python train.py --vocab_size=6620 --rope_theta=10000.0 --schedule="wsd" --final_lr_fraction=0.0 --train_tokens=288500000
MLP neurons of a small language model. Each row is named by its layer, matrix (up: input weights) and neuron, and shows model dimensions 0-191. Each number is 128 + 32 x the weight over its row's rms, rounded and kept within 0 to 255. Numbers have three digits each.
Before each neuron's rows, "fires in" lists the words (lower case) most often at its 100 highest values on Wikipedia text that the model never trained on. A number after a token or word is its count.

fires in: "that" 77, "usa" 11, "world" 7
L5.up197:110102150123121155160079156060136132096096101116157072106151078117144138223142153133160142129165100108122168147109109037069138127155200135109047123143155112122129090140178090124135140087103137145141107113210094190152113178130159147148106123157170117115136169090139063135143128213106081160123139119145127145124137126161148105144155123106064164053104088129135134126094103163165082185137098143135124121165088180117176122062157134129148137128105097148132125125103111103142145120122145119198143119108175203103138112121102150134131111148102112109122191064076142124123087133166150061

fires in: "of" 66, "two" 14, "both" 5
L13.up103:109081140138061162094126093031160113148170129133143098134149094141130100156119054103101103135146103108159159122149127224123133113140166126113119147162127117173194123182131106139164123129106133124087122123144077134159134127118155170193121130083162137113162125127011152149152111142102126089140085133192105124133128093130094079180064062083132117136110123140145169130178189158145128125101091106080114153124139133072122125130105143100115129094103187136171130105117083096197133193104142154146169142132112112101182135133155135179170206098152097092107137128157150081144113087166094119

fires in: "that" 53
L3.up170:136096176150019142173125105112145149081070111160131082136137093114124170169139108168162082141125186075132086134067120117132098126112172114128069167152139116178127145058097126114124121139100144094156154146123111166137068148124119142068108120126118086111102148089189124107095148147127088155153156204121126144061141147117088095102139166209094125160122133171078173148111119122172122106147128142120093111066102129143190116116154128140117121128116108156108117154158094129135119158138109129130164105178142198081180093139179203174140129118142107083163178167057109115168142069138148109

fires in: "total" 26, "many" 23, "seven" 9, "various" 7, "four" 7, "most" 6
L5.up712:125100153086143153124111139099145118134180143143167083119178149141208126081160133079086136134127189111131060083069143151081119183142134168113143098065142101133158142069151082129074114074155137143150148106125135156156138075175172156145093104106131140134163198141079142139117139178098092136110117076133089163096158136188117142104142117081134143140103156128176106118129155062212138154099148124039101157118091145094127120155105104123148122160105131046104112125151176147174071112144097132118124157120125090136203104129128119154147109147130118176072139129184131143121114110184114202

fires in: "two" 16, "one" 12, "four" 10, "9" 9, "seven" 6, "29" 5
L5.up352:145096075103140046069095088074164105154132137116098107087194144186186141162118102133111092119160095089141092123105136190055112118121149110164125127162183081187167102084116152073084130106120125101105148176120105128128131132056140110168162166102094125131130122125051175114150144146117150136138175130115115094123104162106145137163133129162158152114141116141202168107147109127128134220059070131130139096152124111127092171144137133151138136133164182142134146157193094151138097130192140162152131161117124090102157098154128147164198161111127129124129162075173100110143144053089116163

fires in: "four" 22, "three" 12, "seven" 11, "five" 8, "six" 5
L5.up445:164138110049142116148136122112123140140177168138171102045094111126136088144128124189096119148137119081110162055145107154060168153145111174170138072115145140085157151152107140078099118165161141122136115128076136126103099127098116137139119159100172169147155097155108125114126101152098140153111151121130181134106146163141148084068123137100116111187019187128145173156168130138215101142094117143090126124147125103076109107178126132129194182117124131128107138206153120146201083121044132134137140065104140154164171122120075079162068145117119135110143148101142132110142142122110097073

fires in: "an" 76, "a" 4
L8.up22:171132126121140092139070089130138161114141128111189112226107120079103153117159166108139121143086126137158141138221166126143144101167170124148106153072143137162111108070123186114089134129122173123157110115125066148147138089178170146155135125113162144103135157094179137105138099106101138168139110112211128137150095171086175127144150168139116111093129094129116123124133130081143096072117149140144117123125165169046082120150119078179146125080141149182135107147138133126087118149084100164113146147142137137099101128144102141075111129114149135128171159138103000042139142080087171075

fires in: "with" 28, "to" 8, "took" 6, "are" 4, "earned" 4
L15.up161:179108180099075098097092151075120131137136117154141081142133102134126139183145082106099101146115101072087155175157109143089173132144068123121150171157152106143140125077121149066125128061132139159157153119140135121163119109044113098145152173140121115112137123127061123106059076152165137159136084148125164159092097184127158133113087107128127098101159142151167113098141196076059096108150060113168173149159142141128116127133141149150160076141063136174159116129108146072159142157142167116152094081137106113155086197093135114142143114115183162122134101167185125072225128122179135127

fires in: "and" 27, "to" 13, "were" 6, "with" 5, "the" 5
L20.up63:168104108071087142111124154093122096093167157132123143145116128116154123080124111135085112183128129156089142176162162061114197115165118123147201114114047137138163113162146138149135126126163117142140106123153116096154132078114138167178055129154167091132139130088057077174147113120107107192124136137162121163130107147128158099156156050093085124156146097116068173116127134116157126146208111136074152127127148098115148094081162107167133132140120217108122149172119117087123110165208149125119156096200113124190138185055137112116173113157108122152067111139180101110104166140151115109

fires in: "of" 60, "to" 18, "with" 11, "on" 4
L11.up483:124117146151121091044115131137145089110131137127137130147122139114127093173104163126111122093106068190137107160063086138145200167164178132161183131182105149165124086096069158089152098106114138158181127136139095128104154175098094176171098148125109101120101097101064114113160139112174101156112137079124144124034087111141142140073091117107106096087101126131146157185145123090132100108114096177174166117175147165084107164144090093198130135040107138133132102120103101101096140151123154149160163099179161094097160120143162056159176103132103143157160143161140130074181110084119159111

fires in: "january" 28, "south" 11, "mark" 9, "karan" 5
L3.up718:173048096078122147189121154136116158152150201185110156135119139151119125156145107107128124124053103089099157130176148147150138172137122071177154145127135108067138134104100204147098148116090144170111107158128127163169170124128164140117147160138159095111085053119128160128093124116149104086098174190119145129123155082161142105121139113192062109129095075149167122176123080094157104153133177143104075103090122161158152088153114139158106111170190156084148146169158125123179049056116104066090100127126187129116127124112126146147124131127133185177139148127088089136127177077118123101

fires in: "a" 66, "60000" 4, "000" 4
L16.up584:124124133116103121125111102147152149066129139088113166131116106087155049139144146117109120113096171108121079138180142110171196079115095134120162145120145128179142136125127183135179106176063132095142117159085111152168141063145070104125111141096113112118205164119155170185201064130105097157126094189131118188148130130121175172101128164107104132099184114126119061110137104108171123121191154168104106143117137128086116164169141051158108129136166146151134160153172032148129075119146129163109140175154121136136127109116117133129093077134153130072204134098073126141124178185148149132

fires in: "of" 51
L15.up651:126110190089134154104112089093149125095116107086129144074160106098118145168114087161148215166124145094170082131157118170143138159111101088142148081138130099138136169198107064126125135122092133166098124143108082119185097134086183113119121137134135066097182091099083112129070134125111104143123066091149145140086127133094164125108136150119135162108113149142178103117141141091140160113160167135060158174156117143132156160146182151129121155075182110143161102075173105023224103143146132183149066104112080131098142169118125096103119154158111139160093134127135182172129136057134149110